config.toml
num_hidden_layers = 11
hidden_size = 224
num_attention_heads = 4
num_key_value_heads = 4
head_dim = 64
intermediate_size = 576
vocab_size = 4096
hidden_act = "swiglu"
norm = "rmsnorm"
norm_place = "pre"
norm_eps = 1e-05
positions = "rope"
rope_theta = 10000.0
rope_fraction = 1.0
qk_norm = false
attn_scale = 0.125
bias = "none"
tie_word_embeddings = false
parallel_block = false
init = "normal"
init_std_qkv = 0.0326
init_std_o = 0.0
init_std_up = 0.0326
init_std_down = 0.0
optimizer = "adamw"
learning_rate = 0.00198
beta1 = 0.9
beta2 = 0.95
weight_decay = 0.15
lr_head = 0.00579
warmup_steps = 296
schedule = "wsd"
decay_fraction = 1.0
decay_shape = "linear"
final_lr_fraction = 0.05
batch_tokens = 65536
max_seq_len = 512
doc_mask = true
train_tokens = 511800000
max_steps = 7810
dataset = "wikipedia_en"
MLP neurons of a small language model. Each row is named by its layer, matrix (gate and up: input weights) and neuron, and shows model dimensions 64-159. Each number is 500 + 50 x the weight over its row's rms, rounded and kept within 0 to 999. Numbers have three digits each. A neuron's up and down rows have the sign that makes its largest values positive.
A block is one neuron, or neurons of one layer that tend to fire together. After each block is what it responds to, as a language model described it from the Wikipedia text at the highest values.

L2.gate39:397468448535495530540429512537547486540546522469485465527437526471573492447490502591519533555458496453579518480589504462511493498505444374431534516468513473479503565535465529528508379535577501464593544520504430536559500527450552439480510520581562507517490500484468552493618517530499425544
L2.up39:518449493404552548483460533570532496459469492453515482565515421513445542480601449528400483486573475478467574481543526506529543537478529503524476486542539582398555415491475544454542493483438464553599497543581442372542549523427430474452525440495499525576532609533505621542421449552400566487
L2.gate70:473489495465545574546495457471519490497500571517517456461559480561534406463588511405597383505486431517501507565457520426497495429440531434555414491469476495414490544477464453408441528441447552429542422544495498459529620446508456526473550581454461551491492439610570472481571492438508536496
L2.up70:456493481503483419432439526542458513531550502497429554582485509475418445480501423594494572454436583484544563492584497673500440559569495511552495500490458525570516501505461622482504496467458530482412552511534501517575450521398445556497519519516526466428517570536533498556449475532502458540
L2.gate103:501518524462564497505575452362519491577479500414502463579423496493491411502458443509461487449586422501500539514525514513497467447534446488537384460511500438460493521482508585483564533505546502507432440523520532456473522539566457546493568439523562518565500451526435506469575550540477402478
L2.up103:501552502453445501434460528473431415470484473440478555460509374523432477635370543552554502505476509574496484532441476519544567464561506601460409442493474519511453497467458556463465482479512483551412534497530575460612492444440488525496562502513579493355442591512522601433501500561486553487
L2.gate142:497519514574499516494479562485510451440450540490526546418396507500493505485506504622609540480436433581532481525466514478529499439549560556478459460552497512545577598530470498399524525558462510560513470550477461490530540491470476482542572423447477508470615487444507584554496574498449492474
L2.up142:561550459532477525432444565621470508499436461519501473501480460499488470437531414476502555508439482551569517524468501575494443521511490473520478491460543549517564474532490518466496429553478531501391487492508431438507460527544522443493436515471554630491497480422551541539456426422474528445
L2.gate203:519441542498545424534472537446500436414510494403482531459490443550500538471519499430490587500492484448565535437587526540397442423531488467551451578557531494427508456470508516493499586517495438481467423526522447529520506473573429583468386527610451488487559513421547491547448435381504509570
L2.up203:495486434565460591494521506478441612551517525452516508481480470423520549463426507457458582565421543515496431490524541536503462522434518544615470524513600466409473434483519509464509529580659546477483482635512574567487490463587416445518529521510523475498532498500503483579453508369567546549
L2.gate221:513429579521522452535508527438469454520527559573499520518532577543459458460536438486448521492478542450462503516597536466499464482440597512545474463487591501545531504453473499532595438469466542542415417485531565405560481504497433537489579449490506552547442504509530499555512569530532486467
L2.up221:468508524462491524506574437524541463370481513516599576488545526547481429463544522561489526496443443496548573467474449535555489482520538507491447544571559475522452557492548551479512551559413469530506431589519477488516496555501478479404414401417558550520474467515435558491467552517546510504
L2.gate244:426514557483446443550573492512480509472494548503491516478476525472549400493445444426527476435494522472548541518463482381571554461477493547571471523539569552415480518518524564435513458505515553473540445537488515503499606481549506606504484422456555455429535457437476485411447591545509540474
L2.up244:435590547458535536503562480499509426485512535614466543469521449540559538488554476460496462570484474509466484560450457538431432462501567567434510474524549437473433518487526491481543532559426548528514469505444570418451533538631545500560460516528522487384478540507504493574473482489552560440
L2.gate260:483523442519504527568514440490523480409565473487447563513507511533546543453438485510496517477558549514468432447560473417519451501555534484597517521599563454476522489483429479425475573531516475530524442453461560439409551481500498516513526509578538548440605473496439425550565667462499486472
L2.up260:488519585560429430463501474531501507482537398524528573525422475514549486492410415503488608503496453511475518428512533453482439389579537521571438550498456541501481447514474487425428519527520478532481562581446500537476511384525441574592511538540570516396489511437458578444470561451463495515
L2.gate267:447543571441502499455495520478574429525535523435385538549500445442513475513509578402555613486487468519531530534465477468510474543413530486527488449450496543523576461507530482550556586458610458478532523403503394449488550521505515581551541513539520472457438464402465414572522490467549374583
L2.up267:497566633568502481442507563458515449628525507432479546527529493532526396515530493478512627494434489442534469559542473517457496421365544551551455404452569501509491506522606502553489524560570480523456562535505500456510553402513424476564447558497524508441467420511513427535453511449478527567
L2.gate315:473562581556477525464533523552476499525524457397435534525457506547424453547477461547476653499583474544471490498522566535513414530448593473629445547462587553435524480460534438539539510507517535470487543505499508551486568439504492493510470530473493526443513466578521591544529490494558585574
L2.up315:488535511554558500533467529554449553500500522545427482560425497435454453500488435482532461487451452427512591502518439587470395457490453572530474555431509502474511490546514520547505474476481539446600500380430561389448440508561542538465479492490534516569445426416527564508555487495581471489
L2.gate355:492513513517507430471572471447443573491474534442429502556521528533380546517498559513445554476541547561506470471569462588490430536496612501535460521539564502577535520406473482476443550462474547602476518481474606524490558496461513587484553438438577526451500538533461539477555536489469558437
L2.up355:498535500532470550470543581571518423425516460577404524516451475348490596409438585464579519545451456518499484527498491507487480493539488452572544498482519430631496460479502432442519625434496486529545473566417542504616571518567573472446479590461553450479553510463462462544535533447492530562
L2.gate359:473489501565520562483520599533448430473573493495535575428499406517416414486486512565501506557508472509492482564433414486504491555537509548523528403552466470547507481440458519470591412526529471559534484586548544528507589489469522483525514432496566539423382461429433469581521524456477481540
L2.up359:573555474556505485543483455510463501527518567515561436439547495410496476577511410511445519463479398505537421451505526575484466472535556591552491511554501580530551490547369567479537512498510432520578453508428445439509524519440511554477562539387490627568533463488597516450420522524490584437
L2.gate390:496466521556529457528509510509468473493482566526512645468392479505489535531457548514398562554508516518508430383545437528436470423437575511521428485510612497450538541635486446471447445431515440501460485491479483507536473489477390463546689439476568460484478448526519409509464525561581507497
L2.up390:471480484364474534423449582502542480446547566456505523530475477486497519456495513484546488519484389472576451496486523535519459528529461443449514484514513508423395388518410576544376419480510584541545465476500534461479476507496429509488512491489500448606632493524471542472422507480547412474
L2.gate427:507513393442467425527431570499509463484459594465454495557510469446546411469425485558474493500581479517467522363492532551482482553583509501512533496592549463431533491533379537489549480543551486572566380576510586452491446474467486570511538470557410572511483444454580478508492504501527584481
L2.up427:554515472414534509636545525428456507579469610454507490569602493485433497417473453491438443495503499477483466396516503493533451469500594580516463466589553477490386426468509487572464454498570517579486470535489461483531533471398493473593507559446548504531500465562562547386438487471594525502
L2.gate498:453681450442509508558499529530504441468452492473425533516460613469615495571419419439519506537515434558554506524549499526457453514455481523536465459487577474439488497505477530494553469505463583500528480461495506471466559559530445541461489469472577512537557407552541563542438506541547523493
L2.up498:439546487511409379457532503535524477501513498519414472485520520440590479455449436508624679449481471533565596459521462514542456524526658550505531472490459511427448487434490502530491495536569549574533485536524469409431571466463490513531489475478548607534459444449537498491463417492553535430
L2.gate512:481536433444562461497519405423488369552543538550550498522478497508493514524376483508527502474487424518550524409536459471429427606439548533493484541443550540476633528548464593405547504506428532504459524460431483507535590485476371619521496477467534491495479412486465509541543474500507515460
L2.up512:503606515486431462550601455514469494570424546538465533474602422480473521544467486482544461501471479530538547562497478542471462493528511532578579556521477487518449618505479541477454522557538497544493580464537527451529577499518519488473467475361408567491512534497610465521393496559492551489
Responds to: Line breaks ending the one-line short description under a Wikipedia title (e.g. Soviet Army general, 1985 film); also mid-sentence at, end, up, model.

L5.gate500:526449428539479600483452424542510494581479529451497598511479494553504535550456605512465579480452451614577590505560535549489579488454439368492492460563496446566578615472538488502446561430468523536554495489475590449467519423480509570513579458510513470449503446563489485495545486512513443525
L5.up500:480521496540440511443440509510514503458481492496576637549484492581463528597472566509497505518512457529549494431535469483536433487552454460522510538593551443567547593561547594581408499462475593476550493411470551503557521478485536521417578447475532445460543491581465515439451472512488488436
Responds to: Coordinating conjunctions, mostly "and", also "or", "to" and "&", that join two nouns, names, adjectives or years, e.g. political and religious, Tilden and Younglove, 1920 and 1930.

L7.gate16:648481472397424456484544528520492510597481470512429464486452512436489455517606482567425526493612541572385533386535568451397600484553535410530458488423535495504508501525519469501480542537468488488493458444529544481426540498500446558544472511551466561442461553543518441499569496480465517489
L7.up16:514488419455531485507513596391499428489521551531400485536589514533434537493480516520470512535429556502499684424515513514484517586557523546509479561480554487511515452477507535518518531576543571497483611618570560396395470491446515471430558455511434498417477514403427465579467525515499469505
L7.gate66:565593550523499424537519412490531451443507450533511570480397549483506432506477519603517534567508483396478606518565592481516471420571456547521435449452400442481511533527506396534537543520423577522578464508498511454518393578553497573542547532516526471407523463480530560551458578497512439514
L7.up66:532513586503518533404552482496488403602494481491609505507493499481579484489462517451465504503453455557410563535443525523521527482498459528443520559426344559665541579486533483428431523534497522443470564555550564417553446494483508572466525472521484555475530399583591476438507417522449492475
L7.gate489:557453602409566630467450499579416517449449450504510611546456482498546484447517454481523574522510525494445573444530518550596522541477513456519469562464445443550477530513399440563424549516464583520463576429540465506453499482527481603596492447444482562474440523607532449431539553573496484557
L7.up489:563437472452566509452467459497509508477479440556488552525509501440486426548461495517519487532510501354542492451535460391518470527448540451551560547454445509558505589519499566484620498428458537519526467467430489635610484470476486489492551567530566529480551454550558586525579562510514552483
L7.gate540:529478514511447426471584534540466528596458485512492529481498507410438457498501549487499474551604436467510543525456515549506497536531438494355432585483454342487487520574485499474395556482518543478547652493545480428586589487470517550461567438536519415539435469573537495581541544505498490445
L7.up540:444474527469465501484487610571511514551531565521474480511546468453450584616474549479525536543491520575534394391464501541498510521567463391549537495576523523522442585544515550572458576502451516530499462467508561539516595530473464465469570467554486392421542437468495648485452538587429501486
Responds to: Commas and "and" in running prose or lists, the ′ minute mark inside map coordinates, and word pieces mid-word (old-est, sax-oph-onist).

L7.gate14:528483452448458527463527554435480526464495475465445578382522420476433433502607400515511528513515538511499501475471499498468541392531479458530496486471591464396442505503533399506544480434499547590573564464444536499437529531542483491457462490559370465555470583442463458476424449556492550541
L7.up14:462504527519488497478512596517516447452534422491616552623504482480525520452440510527474523555492493514567422509539512504527549563477439488545456578548522456526472570583476520471507467518504460522454495563591582540535568499505485488485558615518490448489367548507447501489559520456548483491
L7.gate122:469474500438513531477505456571479483518557550443523554449547452544552426488456557522422560467459522511572524492484532529446545541529493436313420457478509437509529517542452560491367486426569474515609518525537653572415554456533502519629465430499495497454533540539546591510467500531509454548
L7.up122:478504477372489550565478555518470505687442522454514506439521546556455494576483631496477423536464450517451526515427531434514429532507503487459495485494516443554556462601482431568479564469480546407426571522497513530482531486493488396480525468576431527480522512501533538543465486476547468523
L7.gate229:486463452499493426483594497451456545509449458391591588537526464422407525522478619525424558535501466492513467477540507494490547435407531521484445504518482441490578565537521518412507514501511350440575493502515583586505489452427461458520491423533431555518479561530514434457468507541499515461
L7.up229:404442536484612499467514524567494530539521486407497484507549463500450572508482558468386460493534490499585452496483476575611471558518510501472522503617444484601486609484525504500522491515509478471472462475523521519469483443504519523579559521512488434387539555518537566467511512544417534461
L7.gate381:508462429451508513579618416519533451550439457496473518464507536496491536514602509460531515471536435614610592533515450529499464483464541482518468488447521525444540569557534431451513518532476504504529486512459556588477551476470490508568504511530496560406566499566604469515586552531441535495
L7.up381:445423479468458528441465491444507561557511535504426464587470424468465471419575570442556509482491462537488496520574417498507465498510577511556520504452417435587530508489516419568477494490515445509485532572592579599549561456530552445503485472538448547467468563494464490533598479421424529509
Responds to: Mainly relative pronouns opening a clause after a noun or comma (that, which, who, whom), plus some mid-word fragments like us in usually and thus.

L2.gate93:587497527519518583520437471541476425449477355393650500497538511494451473487552420512431414510583528476489548478435526456442501516430657599483453522540421523576492559455419500409492545462468494434450414554476474570493464488505497486419509479492581578459499429478495587546450490562484540552
L2.up93:443531503411471478481558475493534490506606522420493499476558464459526516395599502502524591520525529594512517453446536590463490577481484467496514525546508425525512528488577507515499502411529591498481527490565533596426456468505467483481554427464415404462513469497499518490420609502443450521
L2.gate116:552468543458512535369454410520519551413435435443453463556498495506487546477525544508515513524506401443512574447505509558491481610429448532517505479555539497541480486492451497605569485461524527446475494423441428484573576547452555558514465482467521623422578443488507535393554453537476484528
L2.up116:529495446478534549479508465594490418505387487508560410577507423519612454516385499471490457514435550517527506526550464579565460478554456473519495486581431476489546444408436424505544503403471531479433412573432453501523542498433553463507563481430457503506599488559502587465555493502531546460
L2.gate120:482528533493527480589491475493471480396493444481492408443447461541536581455533511543444525468433415534558497553536446447404518511485530411610597483538575477562524508482457463459520538389593493510402383631410512447511536411472502521434540499436564536410495478469490482538613422473515590458
L2.up120:446460478458426481456452495514425518464549481495552523458563470528462494540498522403512538469488543433516495458516474566463490562481563456460558521467463467535529529497569418472442454481510513510569458511497472542477464516413543491511432515498573550505492542438505556439531459565507425452
L2.gate178:497427477461463439529501449558541496567590573526558574520505523517516503512414409590468447495428499413451451454558454501596508586553464521449520452511543531535501472511465447516503441532591439508526400501570441558509542523467371466402583392526510558510512491496504478503466453582556407547
L2.up178:542441483593573501456408364378521470469458552601514549524457517472402544523463541500456419492502479489468457432440457447461492551525500476521425496601489481502393529440561545500521557545476491446547499604468489428422494504562581418445481453424540592443443485457506532472560539618567424527
L2.gate193:510462515395426535517446479525436521500478517472506416441508521500540583556462456475470467443487395480548486463538469601380491485445499490518498516592551454530419503498511544509596440496495508480532518513495525509567557464518512438545494412477410498485546448545473573576446552567586556489
L2.up193:566448531475487483531530555511534477408500424494534498471515458640571434435491424495484472519520472455522633423497527495552520521569520521482439494508378408566414512479418462492490408483396493446458565523544450393474609438491473452521562494493577472502546445471537520540415539495540410543
L2.gate254:561545499558500454574482456527476416433484566555592563463498516414543535512494481409434524475559505468459480494431466440439537443494480477491496490572510516507553535555538433464499404417433500560470495505467514464512449525406542491491521392495456546604464444461475549529491480612500538400
L2.up254:582355462581602438597555437406510463506442541474508493609412517513443467476465497460520528548558437504539487552452558468456432441476498479422537544476532454417474519546367583500563436531538520460519455584449490469451458520592469488461449556557543529558489415486435567499434436509443581495
L2.gate270:606589492374421578525492480545504497530513459476472508472520518458530515482506537453512522526411513499538425495468439560533536471520539468462524508565349496567399532434553502474450482463506612494541447511364601532630463470491460485498447537413525475521540558488569555563466431560523564569
L2.up270:519397501536458551525489473552485534486597538457493474526527475541438576481595474515567550395472400568548550548449503543442495422456508552524538509494478565495472468473435545469467499517493434470588387521478460520592500508534587571593476476507589505502456413472455563464523440486508461459
L2.gate299:494481455609505509512503384550509475530513457596460525500426418517487561447497525594601439558556475455524452450521486572515447465463487517458505401535563487549558505463429448355584534554436427461461478488429450495576538533377416565526495518478575536529495491468594519489522477524549576502
L2.up299:462491508493466485495496512430546470399516553566487510653530450447536462426520460543511438434544551509480534496460484509541523462497484410366546522509485479467535451426496457487524493460324642482486498543508447329492514505507466502534536551453439488494551562478548559430512517520569525435
L2.gate320:570440502454616448559518508492538419444453543578541508493451523479549458484514518463556461508519425469541471440513509516502439460477531583601473500510520449613491436455458487473557413469530430518561470530532403540424500518478424636433558404580496501489505428485500514524580548512558457469
L2.up320:483515526495479347494452501549521469496455528497513488471468545507541459502455474553549462556513436501527454550501458372567460617492494471576457519431512502593560427400415509415581448478569543485521498491514441548459513488424480562478454423486603528497578499490556558427551479592553486454
L2.gate367:492446418452538510516535491494440515507529395480485492560496502463483451540504440323532447594552490499531467413529484537441509467468507516479508527529537427513525573444451499532502526481482508558535442364500553552652444553637498553442559561387513504475483487480513521480533482478426473490
L2.up367:507448462589580498538597490438525494514477473481560437460426498505440577484446459390539470514507471517566496420470468447500559516486553609550545463549405510516485467406530553406524521560556530472556484466421472524471588483480489508498592449543581476496491525397475438491488529585518460441
L2.gate385:538503505567428490527590512443576566503468498432547520468477469450431528455515454505474468469429394467623542562494528530525617397568499498485576536553390506544442506490462490442524441420529556453509510524535550485490429469476412510544509505478591407444475476522594488500447507560499496524
L2.up385:345507548525551537536512554470417471519615551527502470504568419523491537572515440469476472461528428485435554478499486591528555512474514501519522453561512491457564470452513418627427536488494512497489506421472577546545552439397499443554480492510466476469535461432580649473556518473486498514
L2.gate405:521550447497421481618430488470515514483494547458541581451408492552490498456531506496474462511518530435498436443543525474552419539419521464477466468558445380447440631539508536476604465484563501510443444493548479447417497436532420443560475465413482597564512504428486539570497510508571508511
L2.up405:526585471510474485518506410486474543455568540512451577493522535580482413476562483495457423501458609486462513482550494494557503545564386564476509480549493447463542530537532498572562586440571466372458522499495479459508559453524480504554535463381497462475548481539469436514567621556569458434
L2.gate426:398525498530551438509477432492455456496495523500483471490443505504493533488409566496539428424522488507579428533403539454414474513405455374552368553584518506525559485488417557512475503436591496450546481459468489530491524471607527549555471450493514556426575460529535541529465483529510519420
L2.up426:412514387456543510440483591584513501476465402522481540425515498441541467422448543480579540439522543446589504588451496501460566458469464376553429511476469535529540510426479482512529502487466514502515478477524486589462579569516476576404486564541495523486511483540444571540496403556526547515
L2.gate501:546343493456518494475581457596507466410478504558484519474463516500438506545644552479424513518478546521524467530508495535486522515484481546495457553566496487515394497614432424488535471516561432491459490496442476467485458487521573481495550559511536518461510394535473486484583583464433490579
L2.up501:536500510441582462545567483499551404477405431541484476542522451483511504568528586534454633530490507418424417598532453577513458550574494587474489482506506486547442306495439518558465553463534521555517644505496549471411522512563491456512528498440511486437515547543435507471470473508455528604
L2.gate505:489541577478465574491503496561462478455500491562440572432542463584550542484480554486500496558501515411442452397522492530499606446506544525459548449565423459505481470474558453447446487533539522498468528527551484525553544462558528476478587544486534415479456467444460551514492523480572554465
L2.up505:425530460439464623459491583581421489512520453489513584537472416507481587460526495369450486594597559512512529515510470566503452511520486455479517499468501561538485565472363433563628542415536513484524499531483486484584504484500577439543468477477488496523508516454481472513515400546494475560
L2.gate564:494477482490506558494515478552475590590536516433547552480540565444454440517485659514548476486461523415446549447541487461493502448497447497396429539530463561512505525548490537524505493507555425464493481462542446553520578454478619511380586449546530526463428462501525475512472448552472428521
L2.up564:437516481485507505539575512474480393417427521489517548492506489557477403544460537486528418443479509586510453443451490450541456532505524439524598450504528477409550479414469455573518482540529553464573518505525478574495416491490469428528528575528588495473560549505543564577544502590554563441
Responds to: Dollar signs opening money amounts or inline math (grossing $17 million, cost $24–45 million), plus back-referring words like it, this, one, there, such, often at sentence start.

L2.gate15:488445562539511430563450491422502483594537502546624555509530491493525471547455521497533545613544567475488540473495521511482526581556569460454456496511574551449476416492486528446578575635545451480511452377445496545527498494445454434455530545462517463465492486479517561532429524523575475450
L2.up15:545580465558566524455527471566532540522496565521557478502428520550445577472523619475513547553513502414513419526468482551476534465430467450501474501481563410558546530557513436442409405478489451506502597508453477512457534482503512472486597524449577468484516483564585534555436487562420428506
L2.gate45:478473457498601422473488515476595480519417322461447473571398474507495486508503438569427552547592460458557544491470530450445489538488439518422489570529504440498611513500477507441523486450488542524447543455504494504538497437541529517476564395610485465432511536477418603500447489441435562524
L2.up45:445523448495530551426457500489505434507457449484511517520479484457595445520546527523546550569525410497526539421491494511432550520599504534515542469451430442486563481436469579414531500521491520472517503542529465530521564462502463525513607463530513502425434512456475488627497437440455523465
L2.gate84:472542468533426532477440498557525417512484486470540503436370499585551482531431565467473531539490383456519562399507497412504531586475491531536413457440581432464510480557473586447506530438502547501617540525473379513521556510510586578444572488537516502419483496482399494624526527475522497445
L2.up84:565588553520536476462509563458537504596496500460504582505463493472506501512522476520441463399517531513522535468432520514561573471509517455410464501489535504471547519534578417557444497460455482590521526420528542555488526484574471472514571509487558482518568476509500508440416412530460551522
L2.gate174:512531524512524454570529493505563565504436507423515474504408565410564465424456501547575524500487484403446539458529480606513353571539497518532485476517526464616519446606431520587509573480468462532486486480493503442444482420562417511467477473446479576544513460431436528543445548485549501494
L2.up174:529485460503569451507437518454539507475418492468465544566504502571541558510489537544428543429490431508476548526431504464466466592495458452564501486525500499499572448576562456542569528502558449433443508463546479494461497539458490432609529562509473527514512510527459533510555488558590401536
L2.gate206:450508488542449467492512475505495554474530520469529531456484537535482523441538540565481567471585589482510582439461530517515449439508551481557561412510551384473446466399517547515528487457494589559516474449549511564462447451528502511483488543553534475501496544409434596497470352565521440497
L2.up206:507469489583469465423523556540500458462588497576500613441411510567533470468506547455536521599524536518587511483484511504476482446418367509484543601410490504505493508525524511617476531466547485483507475505517499559457463502562533455583553436459537426555494550438406427570575521522523458447
L2.gate240:589449594555485578527575477483475437474465547450498589472443473450561510471546525583468512496472462429530570442503491571450523484453570544515462470626546525546504547579473493464466519535482514482589532493519546589552430456527525371519556507526537556499562494491504529446455479576478504603
L2.up240:389512487488480581429443596566562501420462607585508568493496531462497513495492537475521495511550456513496520392457455528500484540487534495481539443495506437542539493555550498503460503417492568512565542478469574493415434441573456601520521483516592471572607447532485530562491521459578408497
L2.gate261:479584522465408495507543502591438537539523539521495525357545526521403547494402510582485420570493558513414461467546614606559433501467496458595462489512537398484516554527561527425507535459501477540526504470431465541550570565460576504512501471466454562483468519448526561513487531555461468511
L2.up261:576527369442482458532542484510489499574497524483550407456370550454514548515510513539483506430493544605522556468501540543495488384536559570460484496524515552562523549492440491487509434521465556561434502473398564469590437443433521450424516466481560480530548573512631537506485417545408492594
L2.gate297:479505598461443469481520425611459526546526572527525485454505501518597535443526478455442518447464538456462389459473460546500486462513427481591416441535484441590457477490426423547497593470513472496420478514485449461522537505532458404471620558450490518480547552509447418451548540485569404454
L2.up297:495514608465594460461566495513576496378524568537498483582464488460498455487427513478561512482504520450552529456559521499584459607585507516469429487547548524490582550515505507491514472495511423466460508541572454440493507535616441450427519531536489540548521509487369464603532532469614560397
L2.gate314:481451403492546580410549480465528534481473419456464433398406514401428522514532507476482497562538479523535538367484501512534517516533512602549489508587439507437514461518549464550544550471580422483573466424428426512471462530528578475490501434524504512463482442540522516494548564491470571457
L2.up314:557592540431412533498504458453485511451453566389539575464511474582394492569470625502486539465514495535478507465524504578494459539484414587485469438558505467613576444523577552517554429416516492535509468441468542517500474516472554377526637530516434571530485450501445503512491531511495434562
L2.gate323:454481439506447552542513453519583515623494520445499501562433537510487541506493590464519522471499493478570525501484451567541504401470546575499520379619572445510457570499516525542499527546498518525489472471388433436564431592532554418541586456414574570463520422507500490489421435510531410575
L2.up323:507517512470474565542513472514520458529507595416482569470439596439499591547415544548559465434620459543552449523439481477527537528390527460477540534487552541621420530431488468509499481491498519528460563396492523432486491455438450531485508399567559561495455511505497538546512536545479505447
L2.gate386:572519516541531538505436524529539440504517549520538560478386518505532522465432479434547383487489521549521422454509538537522512459399470437527511532495435522472479494472442483531438506418506486502500363538525504554474493464521548536592535464483588535494481493407453516493540529570507446537
L2.up386:582485524486547544567493415508504501505447524498511491504506529469489524533481531450568481417544516541536509523438516499495495523531469468416507539547514515440489498570394493435569536544485457400517461534397477484434422539529587546467495476567500501555417447476432410527473403482357432558
L2.gate397:490510493575500544565635563535516451495425543484590532451456524556580500546435434449620491422493411530537533509531544349489474526463496551497452458415557551548518517484490510476509591492507499511508435568383606387473446428488511584490506464488525457537464486528458419430462510518418532454
L2.up397:484510443448498516514530499567389540482478557507522553493521434430515524517432479426499512498517499570598564506506488574571419570477468457423417511476514452519529506542403554468516553514544506507582520608462483486513482550640609533392571423518510471601454539586479450472431465483488545439
L2.gate466:493418492471487568461461544593426573474457596542463550413533453518492578567566527460481460419513515444431521495436579534471558495555407531486456404480526425576490484511482497481499471488543484424517467524500513475469547530474550434495516595555507480503493560518462520492448474555537467548
L2.up466:539448554542542499491432564498451471399479473472546543515416471488460501440510522533590529487482471456514491444563449509469582557430547388450566506555523613491463506584571557487472555542550499568524509547547510557366380485479549480496541559498505468489442439506559568465419437484409531457
L2.gate477:557560544458460493482409488530521476575466570486509584501446544543545562507476454449456492475506542437586646447506526516545526498446479547511524493559488551492445496438461565561611487564507519460510466536396553451521523471537514522607521403548515507523561399389490441525549588535471470434
L2.up477:476616466412490394440465604509605454515446489519542502558603495607477476475547553439498471448449429537467454469438516582569526523498478443536531545536530484480580544522513471597526505542503495436479564434485496489512489473433526469445521447481501578403538489463526448459411557476455474537
L2.gate494:485625471461434492542473380467452520527489546524453470492515495517514423457505420520487483433452546463512496505510452550497485492541583497551492508528556460519565507571468531450503503512489491547426455433471613513549551519553413545520601471347515570473528590584584512462395450512555509426
L2.up494:376519465517491458432533465580523550494542578451524509451484535577473465469450524425536538521507503545489482462386523482475497514560555510513532472535521595517527448556504512431648478443522550463554439486498474485530440552479528566561573508460558471398518519597511476464405477492443442485
L2.gate536:597524538531485563508533519504575488506491516420493555517517552555548513510587531473552522420392516476486551472479505468503515512530505457535576498540555420439537429612428545473480452481554514547411426479422450464472440428539521495525518588525523501438478483467416454471443521546477537553
L2.up536:499432606599545419458514453484557555446404450467526532489477503559434578471534560518477551522412568577494549449442528440510504486612429542535538527405562476381560447542397437548540516472578458414453431435489461379533414543590534499462506487521470441504508416431407411532449519472499490526
Responds to: The word and (sometimes &) before the last item of a comma-separated list, as in actress, director, producer, and screenwriter, or in author lists; weakly also the word piece ference in reference and conference.

L5.gate179:602348478543501501500595462510485442525454620551515530463408519473461543480533557511549555563528554507529511454497486474492557500518536470521618530586511487522425519408503482487447459465495480427560472544498427526431549495511541565546651476475504580433550552516414514504475514515485441586
L5.up179:481500564539405608528597456483542518463461438480562423457559414521556574534551396466394533432554504498481417437353448539572458450419569474553493479501493523580410592531510461447616545551497503489545527448540492462372492513485537549448490459474545493517511563435540531486503488507485493492
Responds to: Words that open a new sentence or clause and point back to something just mentioned, like This (often followed by a noun), It, which and the after a period or comma.